Weights of a small transformer language model: 15 layers, untied embeddings.
MLP neurons of a small language model. Each row is named by its layer, matrix (gate and up: input weights) and neuron, and shows model dimensions 16-207. Each number is 500 + 25 x the weight over its row's rms, rounded and kept within 0 to 999. Numbers have three digits each. A neuron's up and down rows have the sign that makes its largest values positive.
A block is one neuron, or neurons of one layer that tend to fire together. After each block is what it responds to, as a language model described it from the Wikipedia text at the highest values.

L10.gate1421:489504531507485529486514512540477485526507508449453495465507494491516439493505483525481501484487448451452509487519527488514454497494437461520492501499486487482528472528508524519512509443453520485475532499484510519467504500485477492461516487492539547513501507456474508518518509520513501478524500499517496484487499531499489520447478478466505546515512521513518449459475543527520473501477508494492514443483498518526503570510483534554522501496491517500520553536470504511496471503500495521533500539530504514505497468480487486472484511504501483508535494490567530535512463478511492484
L10.up1421:528523479522511493497571467494480505466471517476510517457518519459516486506514485523471533492485516534493464523536487539538469525528509482476484514447484486521524507493488495517495489541500483512543502498475493541535467516509518507530479504539538499513509485606550512466489446482507487492489491476515522498495465555487489538521476497514519515502497504501545503567512523495565495505560490491473481534520468515499471512500501497507515513501545520476518498474485459466473471490491550473487529496521478557536505503482447478487506486554530494547466489466449506476479482533498502464
L10.gate1583:509490482499485531542519485492503489467491537506585476500473499514553551534469483454480529520499480494515517498498508472499499439499527494495465483489479452498516529561473527504490481497515481518545461523522486544509485524484463488504497479475508514474523474513492514504513468491467489492542529531514535485485511531526489467516518519457473502505508490501526535460517496473526511463491518472517485481464506489542507470473530529476588472509522503512462513492546528493491478554502528485495483488466470487469510493495456509465505464510513473498490533489480480514533482519475486518
L10.up1583:521486510538530536470504512501500482444480534503485501506522511474510506473514502517499443490504529488502499491506468527497518478519483461500529473487467515483499511514516511461527491520493487500514522530478527463558501518515457470442501555503466471510527489537501527529492521479479486473513454511502433477507479510479509511462505533551541502483494467515471523481499497499509534487487494465469500521531527479500541502484473528519513512535535508471472486499523563467498492533493498521508548503470493512474534469470475498489497467512517482479504499499503526502516500512474542480
Capital I or U as the first piece of a longer capitalized word or name (Imaging, IRC, Uzbek, Uberlândia), plus "the" before titled names like United States.

L4.gate714:494533506526505486518519505445486501486528478451466551481506496470506487501551525504513477486490488489506496493493479501486494511490525486472505532486481497476524521477516484501506489520480490510456505493483466519500480510482484485561500559506516529509462496505472532476516459466473478495506522477486506483563525455479504531537471494490531463532493537499498474495489479491546514458535497437500473530566485472476527522502468497492547492498493532481495416474514526497502492487496480507495492484492484520510498490521501491521499512511526490495491490482503524494479496488522532539
L4.up714:497512475521526499511477514469479500500499493494494514477501500481495496515507506514559519491483472511490484506504510521493538510448491523471537484488474527495500531500510466492490471511478507517498528495465494501492498502516487449549502494493454516503469517450484517458523480479494488485479520515505480487534490499477526525521489513497503481536502506493471449490468443505572537457533493448514484542576486458462531485499484504476505495484460518478492464479496548528485513488499486502439445493525467503468508467520543530532530513506449472491518517462520532532533523516499548546
L4.gate1226:519459541532496491516486469492498548461511479514494478513533500480507461492523472548492502483556463488491496488433509484481519510522565530460473503485460509541518523517524482488510511539493546543458458490441454493474558521535507497488520526516479505473513469537479562463517473497468441476524509527493467531504508506505506526521457518528494494497548537532484500543485504502503526507505537482476501563488487488493529476488479551479475502521493481463496488518469510485470502489492489505517490494490505530535500497479501511485527501503517516537515522471472489459521503526518532497
L4.up1226:533511506507523492478511491452481477497477487486487484453504553514508534511496528466540464525527521486505497504527456505499515481500480517488540409489447542499482471501530503471475472547459452457523492517523470506470489502525507466468488508524487487540442496510488518499518505537498451519526478469521496484541524478534486513531517510467497453467490462504517512489477523458501535505523537520441493504520489471499493499502492443533488486487552488556479509511488526500504497493509558470454445494479501522525534459489488474515505504509515524475554496481497528482520526501477510518
L4.gate1279:525529580535490547525509494476536510451524521479479503499534517496500500525469517515508515456495478501471548510504510504470521526488522474538500481492497535478504546498473465494468526494488479505499499507508496516510518495525476524543478515489510529518541494550422491494517496527512516440478493495472534492501492494505543493525544473491536501465506506519479484516555524489538512515543477498508463531546492471551514525507483505509500505529528540478480505491515457503513501487494490502462488511520506485486475484535494482545496491493508520533506530522514462495579485515530552480
L4.up1279:553509525468474485530507476507537486498526486556518482480544481501516504505505540477462493471517483526479508494546500501506493521486537531516481523503510502513465521513516493525537496497475556513519468491452425489500531521512462446487520489519494520451498450519475523522466455408487507551518490506471447507493532522488505530492485501491472447511546533470502461486484478480532504516549530487526492477498429501490485476468535495520516530466554448486463516541493551428492515485467515499546485522496551487491512533504512509499516484494545494492499477523489468442485505479519508497
L4.gate1422:485524507526511544500523527464549539498525541492429444463512533524499471513503479530451510467468502511494526468496469531473558503537495511528507487541493514519516511497547473469479510511465531513491492512486495504473537507522470466494462509518496529465529496533509578533567494497473510513478510458513510475490474516504473540508479432499503481489488520516515482518555493493489476487488482485526494527486476481520523489479559499492541478502504487494487534505497523537517513487510466489510502522508549506547497512521520474529482498501558512550499520479513510447513501488482491496
L4.up1422:516486545557493519519479497506506496474517527485469522476505506513533512501527493501523515491510496511494517466500491506556511489469505497492484517524521515493510498521485510519498495547502472527524496498519479555498506506523506486507500528519481492495557491535514565514498465462505454522493465493531515506487536492499499504524517455504510502540493494503469452506479493498509478520532495481502459480460499439524515512455578503451503519494484500518503489507483514512536485485519512501497499496483524520539488534503511527496469514501433463515519492499530475516495537515500490476
Single capital-letter pieces, mostly U or I, that begin a word, often an unusual name or term, such as U in Uzbekistan, U.S., UDMH.

L9.gate122:466557493524482497506509511479488466518493481513465520485487493495522506513529515500488492517517543534520461472496482521485502520533509514506517507493475527525510458443488506548507520489464489509519464507507499501498509523482494495500538487486509476536534451541477502489491505516574514496501484499491535517516473450499546458502504517499494473524509487534442465471486434474501501503535465593500478466513505493486504523460472524501476475547537506495490501539480519477529503474497477551478482538526455466519489504526487492452448473509498508506521542525507533497519491516567524545
L9.up122:490520482506488491498504526486436493470510480528442544544510476515499522492533499479493494492435486492496468475530473507484547508501530472523499500490473514485493507516511508502487450521509507516485522487505504503446519510512481493477490512454527483554507472464495513488495501480526478498525477494504496537488449493551497499526459523497467500501451527556490522504494502515486497534470475525512483457476498529538512445474474488507529490506522483505483479482490509473487539497458534518505547519493475529492466530527521472492523472493494479481465553522527470515514494512542478554
L9.gate375:492480485448527544531470480487511423527522511500498527511530479527525482484506477500522517513536459491507485470467507507517467481464519476483509475510466483517484527553464504505492507482503515504473496499505476544540476484546464488563517486511516536459458499451526487579454484447531531492496517488465460537473474476545482457510540465451477500577494493469460499506531495483482511512486493514561437525515474450480507491530505538466532514546513512486489496530505489489475512521484531513489484496487506521528500492470483514498494479496519505526512472473504492537525533526496501541
L9.up375:444444495540509502528483522497509476474487488470495513511508479515441460516506498459480502503510502475519576476490499477489499488527482486524472487461544500560469478504541490495502533491504451503516441509496500534494517496484525512486521451513498461521487491538479509468517506523490470509445474506471523530506511493477492426540500502461518496497494491483526478538511528545455491509493494468510528496495534532520485513503496542506532501499560487529538497490521530512507481552491462513495468524524498454472462501532533511463510514520524484505531505522541476543503477507509481502
L9.gate618:494476508475481483523504509454510522489443484505506482482545514536493500528492520465482477498469492495530510465506498492519500518462471454464463564472504540487488480508501523518498456521554545504482493487481478482501523513491514516511502487506487526470538515516539492481538480484527528496509443528508531492528517486538537478490533497483520468470522504497451466488547486493486523517467515477532470518490511523504487491469512495434488537475534513508520477477476486499566521478463489478525479516500484460498501519476545500543484511478521482524520475505470487508488486497513514496
L9.up618:453499523518476490492553485466487517556515461487494457476537489483503463505556517507523477508506501492527489491490520482515499529511526454458442516484509506520506522482473469467486501476504494495498481444484495461508478497517531509496479482502527498479501539494441519503464471539478473463478479505490489499537540491504476478520521455467514532540558548499477485496508459490470482495560489542499450519466475519487432498467520521493477496506519536519476455488486505492518501473518503527519489490477535483549459561469524499475469497512510524509507489499487482535552449504493499510
L9.gate637:516501458503534495490525434486527507468483492526481516493430501530484456521477508500533538491542501492491506492473481479462479517506501493499494472512447554462528510547483539486494506516466500504462498520488531480513475520477471517506545517479527533479483506502534488501473466509535509487517535510514469489535508477482442503506505557497503474498468542485540490501492461500487484499461491458513481470515528458480502494497505480514519456500490534508503503520490522490493502480518462504465510503481481498523505541497461493480435520522516529482515536521499503502511482517518508478
L9.up637:491483454503515496564507511522524557493515482494486490491490504505448490485516488501504482484496493498501456497539514508490538492499457477569489488496525518503469525527503480504503477467437523471498514471473501516515489522505455507457482547495507485509525483478502465512516464449546546486449479478556501498493507512481489547511485462471483513510498495543490521483484521501486569464466459477468471503486535480499503493498483508504540471488511477521452494543499488504456475494535513452537456529493491466548508512475479530517494491502538492512544489459464474528507509525503499490
L9.gate867:506545530511498478478471468450497518484531544498487568534510494497475504498476508540545510530492524468494468481548534520535452492466521491509533501470512533497579508487561515560478488477459508462494470504509504480498467518482448463489484505470486459530527524557493522519513523505492471519542540479509506463455505465507498486501492498490522500506525533460530469483490504544513500520478486528512549509515507488470501515504507504507481544499517517478498474531518505465492484457478506457476508461521505524545510540555502511509510493503514526499529535436516459482516508489534469516
L9.up867:470516563528466481510538464462482470493507485457478486489493499531439505497485492524510461495506455455491503489520480470487524512471524495483513513535584491495497496484537469516475484467468474557497480508509505489470476495510470519496506484515457480524533507504517487479509516464490489488511500552492501509508523495520456476488505482490508513500484511492494484473474490524490512506496518480455493505508476505474429496490458485511526468494544504489482468517513514434571486456517547534495491496505496580448500493494497476498511517527534483528552479492546488514520517521544481503
L9.gate1020:497500538556530492505510513479510501490488481524458498515479480516522503493482529531482517527510540486467474482471476543530478510510478538512436518474519499488537539488524474473532532490540487496493465506520479514480518507505504479503469534525505507523490472515504518507514488527489538492481507508505495486511518518451522512498470471489477529486537495511533502502501487474474538477498503485512479471504483548502453526497501511482541494480484491476457521452483525508494521528503495495523469497498487506479506472512504485476529515470513511482541524463428497501495539517490497505
L9.up1020:517524486487507516499458502526485503483519494517520476477496507505508461499517472547493508438518485465452522500500483523542467495530500487524475523521506515494507496504536515480493446531501547521525460496492523463492515513473529508530511500487504466433502520502527569505496550479498513524507515524540507504502493504484476534478514497480511515476506525510501507504513494528496511485536448514506462492464486470481485490499504485522534496455496528544480543468461484508496504461429509504498485517514483475548443446485494476475513485472554515527486517485500507517484511507468495521
L9.gate1292:522584494511500498526525482494514532525453530541501525503485489517501515547535550461495481500517519446501485512471542551503541508527522526462506534464516495513486525462509501497526530473533500526510488551514490447492427487494511505517487491452485511486528522491454561547531470519491512510510525530475483508465519551497481482524478496513542532536521514498510550550499483492528517517504492520516520493542489489473515509506525499491513532469494477486510498468462536501517490466498525507489504518488484558506492514494464490501482508516497518464509483517511469491510506475493509494
L9.up1292:501484499487493503533536506496446519473496497478478451517505507532487459494512519458491539507522489461442514530494526498550486485543564491493498538489474501524495511517521515472523510520469495505514465510506475474513511523532485510492462508484497520471530473548521529515489481534541457489478520493487504512523522510538454456453490497474539498553497536503504528466462459495484517484470514482515483498504515524496528513501458542504471481547499502528531526478506477492513484526458503492478468502483448527460494533461465484483506505538490492506570493493458531515465480512498487505
L9.gate1761:495487551438476478511492512481483454498514480518530505490496481488516445515509484510470478517446498482519434473492510472523482492516553497496476513518528524478516547541516510535487465484547518485509509535484536539504515521463493504485514490511482491530466460510472487497528509494445518506475524533483539499490558524505458494503498484514479533521482466554533505509468550493465460465504522514543490546529517484463466502498512528504491433480503485496511470535477508501518482519529525520499474529505452520505509503512497503525479477537539494496529473515511470478472512496460485469
L9.up1761:551550475499470494465500497478520494506508518494538520474542465516488520495488498506503524471440481529491509492506521544526498509454506538515461543494479508455531444492458512516447499528546513528513526502484478485485517489511488464489499493480498480495491470529474505495507493521503474502462479479514534456523501496499523522520512475451508459510458465491513519506551472504480516492541540479509503503506537489509503460476462532441526509482500514493495500462494539519523509498466514506475526543451474478500526504525505522508523527493513488488478470510517499526467504475492478509
Opening fragments, usually single letters, of words split into several tokens, like s in slanted and sizable, th in thuggish, U in Usually, Uzbekistan, U.S.; weaker on scattered mid-word pieces.

L9.gate243:492519491559455546512475469531501535493513481565503500495504531506549482469534533561486512473527516453510498494473468477532459550471442550493524513503479487545487460520498513455517474494517489498495505516477505479408524551548517466460463543500499510502453507526519499458507473503480503518514479512480495515502500471472521472487531494495486484449482535453467508507500504510503473492534526518532534502515499488497460490505516504491496535531535531497525516502506467532490442503547475475500528500554491480490470475500520519498487518507487531504487493510510561515533525548532484509
L9.up243:466468519486543518523474487483454464522490483543495474501457539430467503495502465529528458484441514570536463502485532540531495516498451482501505515486501525505523518505506472480523491474503534543514472526508509517530470499465515508493494494496527470505520490481505470527477492509540479432494480501543496523543491472510491412518493535488485516494481529491454535507516504508488504495496482502483506471477496546514484486510519496488492510504462481494485482472492520492531533483508458498515508494465459504512505501459468522482506510483495485526487495507524539501496485459489498514
L9.gate340:443499501490471504478503501481491471478500567523501498444504492493468532505548478497518515465472491517484472512487543502468476499475556477498484485456508495454508492449502500502486486512468507518484496497464507493484481490540564535470510510530492596504533489540549509499486515528469527497490470520509492541511453484524523458515556508487504519520527463514503504494501496483534500483491471540517544487500512515540500516536543556462489471539523495505535494459545461497514436497544494523484468490520504475510468550553509499464466485504525511491510517553509512542538485503498523502
L9.up340:462480542488484505489540524479525515499514498558526500489517422433517508506497500467502472491475487496523451491508501474480499531474484497537555503504479488511460514547484509465487490513508452496498448505525523535538485495471520534490493489521479522557479514483514510525512494511452487518504497504539459462510480512484548457508478527482510505519447463535523513500551513504487507485472570484503532502487480444466464470498501471484508519517537539505482478486492477504515522506512475473501530516519507499511525525483442505501501559533478505524505508534499486472506462507502503568
L9.gate917:465511528514496499521499480505502533504515499470542467496500463507464492519495516509499523486519481516519469522501524525434535440488509518461468491454514467520499542465503498469499493526476480490535504495523583523462504502536525499522498569504524549497495513519492481508512532520492494490523483489511454541532539502496518529497484507496502513499513487492528496476521536484504516471529480481484547484520460542480473503499534489505493478473534491515505473486490492464473489474554451528489478478477514512480418477506485492540473519432515488523500510477522522511520482465490472521
L9.up917:448522490540487507542535505511486536512529459480487514484524466506477528546510489496477522501517483542548488486523491512481509476503492505489526505462479464497447506506515510461506497516497469520506492436517495473481475513526532490542464473445506490486533508505460532526514501518480486546520462512500474568532524518529518510508518490498479451517485478469551506477516542505453500476511446499485498483457512514491484546488548520492531503497532512510495517529534527512522509559519436505440514470487500491487481467530506498550508496485481525517520556502481482528504524549503451477
L9.gate1100:503515505517465517519488472496536472517510506478506464498533511547528500546552524512510503488469510487468493457500506509492560509505551454510483509493508506500478516476513497493455501491473527523545468474475467499513511505485511497513485488458493512489467485537490474492492512489494472413502464505562512515522507484501515483474501483509529474513501515476470507486494465526530484522485531509463520482505450508518461450478485509489536521493488491495482441509455480530532471453487469483461486499521499508529515503499525522499454511481534525472498463504502506534508475546504484550
L9.up1100:443500522469466489501493554508531517484472505509526523520501444515479501506527481500504507505488520517541515505496480458484497471571498506505460510475461483468522439487516519481502544479476508522421485492491515501501489468458518548508497511512512510568498508517530514509514474500500481465496467491498476502459475477508444541488452497487499510540525478501493549474506498508502475509497531499481486502558451505504490527501523528520499500541493497513433475493487478497452484486529516509510492478495521524546527494506503498478509489469475490487404439551482543493517539499499486536
L9.gate1276:494521482516512481495485523450494510515474491498508483490496517528515524503521515470512511498491488504546478520536551526530515487522491501484522506460486517504470482505494505489479503492483486511518465499521503450471552461550497510508490502501423551535449503529507534559513495510506495446514495492513490508497493480499521497510511484484487516484471473513526531528532540509463496512459494537472483459526545521524512512525464549472520516470496483481474516479527449504495503488501486522465472507540471537494473522509562519492509473532519488496496521545511539488505493521469514522
L9.up1276:522533470441534485483514526496527516513533507521498490519531547501536491498516475511486515514523551464443463460522527536469502525491538481498484495502504519488518523494500534465521474515492525462481478522503490522485533503487507492487495479518556494525477498505450542461495483480511519519508512484475545505502507473500504497470471554491462548513487468523489517550483486467520518494484506519492433507526488511472512472500531506533493476492496525516496506491531456523466486462567475470510532484558467562474478465501499491471489537469483471510471495479542549493528508478438518548
L9.gate1533:449515488505486580475496520501479529469458474549510479497476507524471503533529482499502506497529505550491568503486500507460530478481519537504498505487464518486466497503506510486491490534479489479489503470532511531523462468521452519496511435490523481501507476485519499523485500494505508483484453503482539538530539510477473488533509482487463477437518495492503457511497487497451469509515486532478495517498503495500527533491489496524491494545492514514495509473516500432521477543523518516487492482463464537470511538510508502501510499540521507424518491496552521460491481496514524514
L9.up1533:518508529492494513514496503536517512522478490540526524525460525474513498531513503524531464494463449470513532449484529523541524517497465512445524513481477504543496503506505515492478513490507515469547457524492463501543490508548509480484500524479509494493548499459534546462474520539526466510462511525476480536529506443528494511482519535525490454494455506479482489534485502484516511517502465480512531527534454483520527509522546520504499469522474474499509528475545464476511499511517518501472485514498524546502489513481478510525476476499511454517515510478503507516506508461487503515
L9.gate1762:433485502491459535521505545489440495493516492511505538525525495503508509494458503546515494499509452488503464491508528560473507487498487530511536507515504482501447490485462510488491469504481481522518522495513495527511514507549481497483510469476488518518507459517467482518527514479475466509506477454514489501560447479511487491531544497523489458513483465484525502495523439524495478493486494501478525529524502470504473486475516520467516506529463519490506482457512498447488520543513465513468523506492500496461487450493519530481524508487511467534466500519494474525534562493480514500
L9.up1762:465509477480483480513466529480448554502482489494524497513564487488496543562460483559478505506512485474514524526486492542436477471502503532504491473468515535529453493445462491488413455486521480507533485475501484542472502514534480546496506485498500509505517543501479477510510484515520506429517522476541456521490484536479482507518471477485512455521479497511538508503495500490497460478508489510502500518480504488551475498506469529506506530521530508505498485449485486503503511537532495491463476499497540505509500512532524525488517499511493544499474525513496476461487522492495526489
L9.gate1773:495493497473480521534480490484533517475475478488505480499509513525514502517511479511505535495468485546517514521489540539517519494487476500539501536465540486517457508503501530481485492520499478465503449500534490561537495484518487506482498506447496486527506513512496481479491501507480460523516486469496492551519534505510486531523451495500480511463511478494548497510444471488481512516491491564510493507490481510518514495483522471470533542507496547549482470488528480538485507497444499526485506509461483533504454498479497510508508477508491506482498530511477480509496510512484506503
L9.up1773:503501523525533487539482470516503473479503494459499501470471452507479529510521517489506523514513481554547492546502492506526492491479488447540517483442466495499495518520487495477517462515471471455478537511533484508500499483533481534535491526466528505476500442517498472513469528540513518490548476486483518458522504499491492559499495468449493496523548488457517513520499491528512467501477472506489541488546475494542501503525504517531536457512518441496500530490531488501560518494495489522472498492492472511477458481488512476486488512498475496522502507527481503447539514536481544493
Prepositions like at, in, of, from, near and outside that introduce a named place or venue after events, deaths or births (died at, held at, interred in).

L4.gate820:502506502472555473505503496492454498497515480473508476513492508493472518450536493505485521473532478504525482550487511465487509498483528470466480520530494462502506512521497498495522484451476503498491506495532441496533517492518528512532455491497516468478465511537515453437514484485466508536493534464508502519506503515525500444520487528464535490503555504540500489519527505516510527512483514513503489533496500503538495475476471531470518528500521509477470521510475487501507496522474493560508479514522498474541463523507465514466474506473447502513462516475489490508518470486493518548
L4.up820:506487485528542489481530483480507485490469518522500473516512503535487522520530456482448490533521512529532468517521495510520491489464496490504474537468485560477501499504492534471487512446498542540470529494480478458474497494523498502523557513537441494488485504605484477521461501498511502533522527484473478510507512486494496537492487517499492492492462489553482533533531505495527487490531478477494495501505482515489506505480508489520493486533462477565481511528455488496487494484505495529500489515488530482489518485522532520487513528481489518515492480487469462461509476468499572489
L4.gate1273:478490488535513525508494447471506480463530519495505513554530500509508509489522465486463487477472484517503502498519562461527463532481520505543494552485483513491500494491507531484497518483516527474514515534520513502502502492502478524496504457521539483524477511569469473551468487486498552529503485515536487488512500525497538514539503507567503508506497493498484497470462506572486485498508475504458493505496523502532478473555493506483517504459485508525464452484532533529514498474541534536514506496503509524534437476479468502546494457461520522526525540485491481468549477456526495533
L4.up1273:461507476487520460545534491490496499472503502544468511582477512514479518502515452500493526490496477503526490503486548491523494513462489470513479533490509521491464505516507528482515487494550551485494506492509508476520511492493492487471508484492527429495506485541500508550507466491460535510501468485525506504492549477489553496524473505526482510526469526492537482473464484517493510525518490505463486523514503507495494491527512518502524495513483511522488522489488468512497480504532509542466484478491504512538436474541483505545479447494460497483509534510497466472510484465536503490
L4.gate1540:527460498506442492496523473498511458493521477514527507523521473527479496473514500522511498499539536491521504502550487484542523518440489469508501475488510436518466501518485525504481511520482529505533471498527494527539453472517534494493479510470465499484487505472515500542522491499476543513487539476524487498486515508507542476508504526500491512479476527504528536495475525534539498493523477517478480467541519506498510491517466489504532466496442508517482471535487498543504455519547537516476533508468544496501516513449500501555487502534502487521495490473473470502486476469481452494
L4.up1540:526521484495478495558522506499491476461486481504506565458505492536539523518512523527513483489515450493469515513488464490511529487494484475570543532535499472512534471492508514453458480498493487532482492477456519472517446507493506496480512473531533499539498561484512515538494490500502524513496580519524503512456460481478482475485473498515472494546508514508476479493522499518462474505506520498473534509525553502504487532482499508465512476507487493498511517494531505478509467505490500453504508503513469462498516485487509487517486483519473473487475519495471511522474457466518492493
L4.gate1744:492482481475457490531526450498471496529454516478499516542506488497498490469496456513473488465500512507539489501540462465454494530483504519512482535520521447480475501523483541532519494525522485450506542490530503484526479483537504519494497507519534536478488501503503459577469507476516453464502512512529511485477557468499509452504462473526480538484514521547486473494499544508507498491475506501490492520473496480517493492497495477526485517546501447524529514531495485512516496501504489507475470531472482541505457508506477469504518486499462472558529503482483484521506490497463495455
L4.up1744:496500512476501495524526478487504505527542528503486512526496489482519495516544500535491499468462509524549488527522490492487470492551525522507463509543500528551506517487482526520519530521502495464491550540545471499474481499488522509517523504499489513519526508510498486541512453541516469518500525498480472486499476483513500502496483488531528486505518505523466460473527492516483466501466521526485499454457489511462539498477501468526486521525468451512487514540494467508509530531539487499498485519539459463546455516483468464520552477571509497489480501499514512540469511468477513491
The connecting token inside institution or place names where more must follow, mainly of in University of Michigan and the comma in Varanasi, Uttar Pradesh.

L10.gate377:520466501483472493513484517517513511467489536520494518448515443501479521483490494511528500504498481519474503466473554493517484551504526485458519502481468535529538471477487515467524478472505509538503530511465534478470491534502528482479490491479473501446499498500483468542506490489473467483519498505505429536450457491489502511464507510491481493480485477491475469534497411481475465490532487515473494494465469528498500546496557467475538478511490458502536493489526488476487479507480459542492491485503548532465536501524479509523515544493556486530475559477513466539525510461517503512
L10.up377:491503510516527494519501533474533502478478520473496466488488444505490535504509529489509517538523484487499471512501518513542465520553552487471491508539530522492540508567512506527482492473501513551555504523509506459478545489522519497473490522471508474489524508507524531495479491513462492479485474544494494497496522531481508520465514499474503505492487449503513476478500467488488523511501498481519521512477502496487530532466493483479502558458500487485495510475506539507514551467454556532495552503496551508512507549531522485497465509514549498524467529471533509510503504480479510483
L10.gate2033:491525495464516494523517506482493534531540447464482511505528521492476496526540515455539498479489570506475540503510495521485478458519546506471472487502506513481491494482472542531487457486528511489524482527487463490473497510503509487494460498538491515495503523472499530527467536470478483519527501554496477509478470510529538511514452507537491521460504511514517452517497469508541481479525533495551537527531510529501502509504508527475523479560536486489494515498474495444509524486521490480462480547549541508501526480484491476475491551507453508492495478524487553526481518534504500505
L10.up2033:470520528493501508497508497492496515502502472515491529510503481487489486492500471470485519526477497508477509466484474543482520498548529471512473527529469536459456488475471519524458468482482492489506485501485547519445520511511483472502482515517489525509506535492536539492505541571480474478543484505473504489493467492515503514522487537500495484501475491442502521487445457495472509468487498484503468516498545510481482511455509529458544453504529494534475510508528471498499500474480519521492485518511487497462510453497506509519486474522483460482495530478533466495529506473504474519
Prepositions, mainly "at", that open a new location, time or degree phrase after a clause, e.g. "at least", "At this time", "at Osan Air Base"; weaker for "for", "on", "in".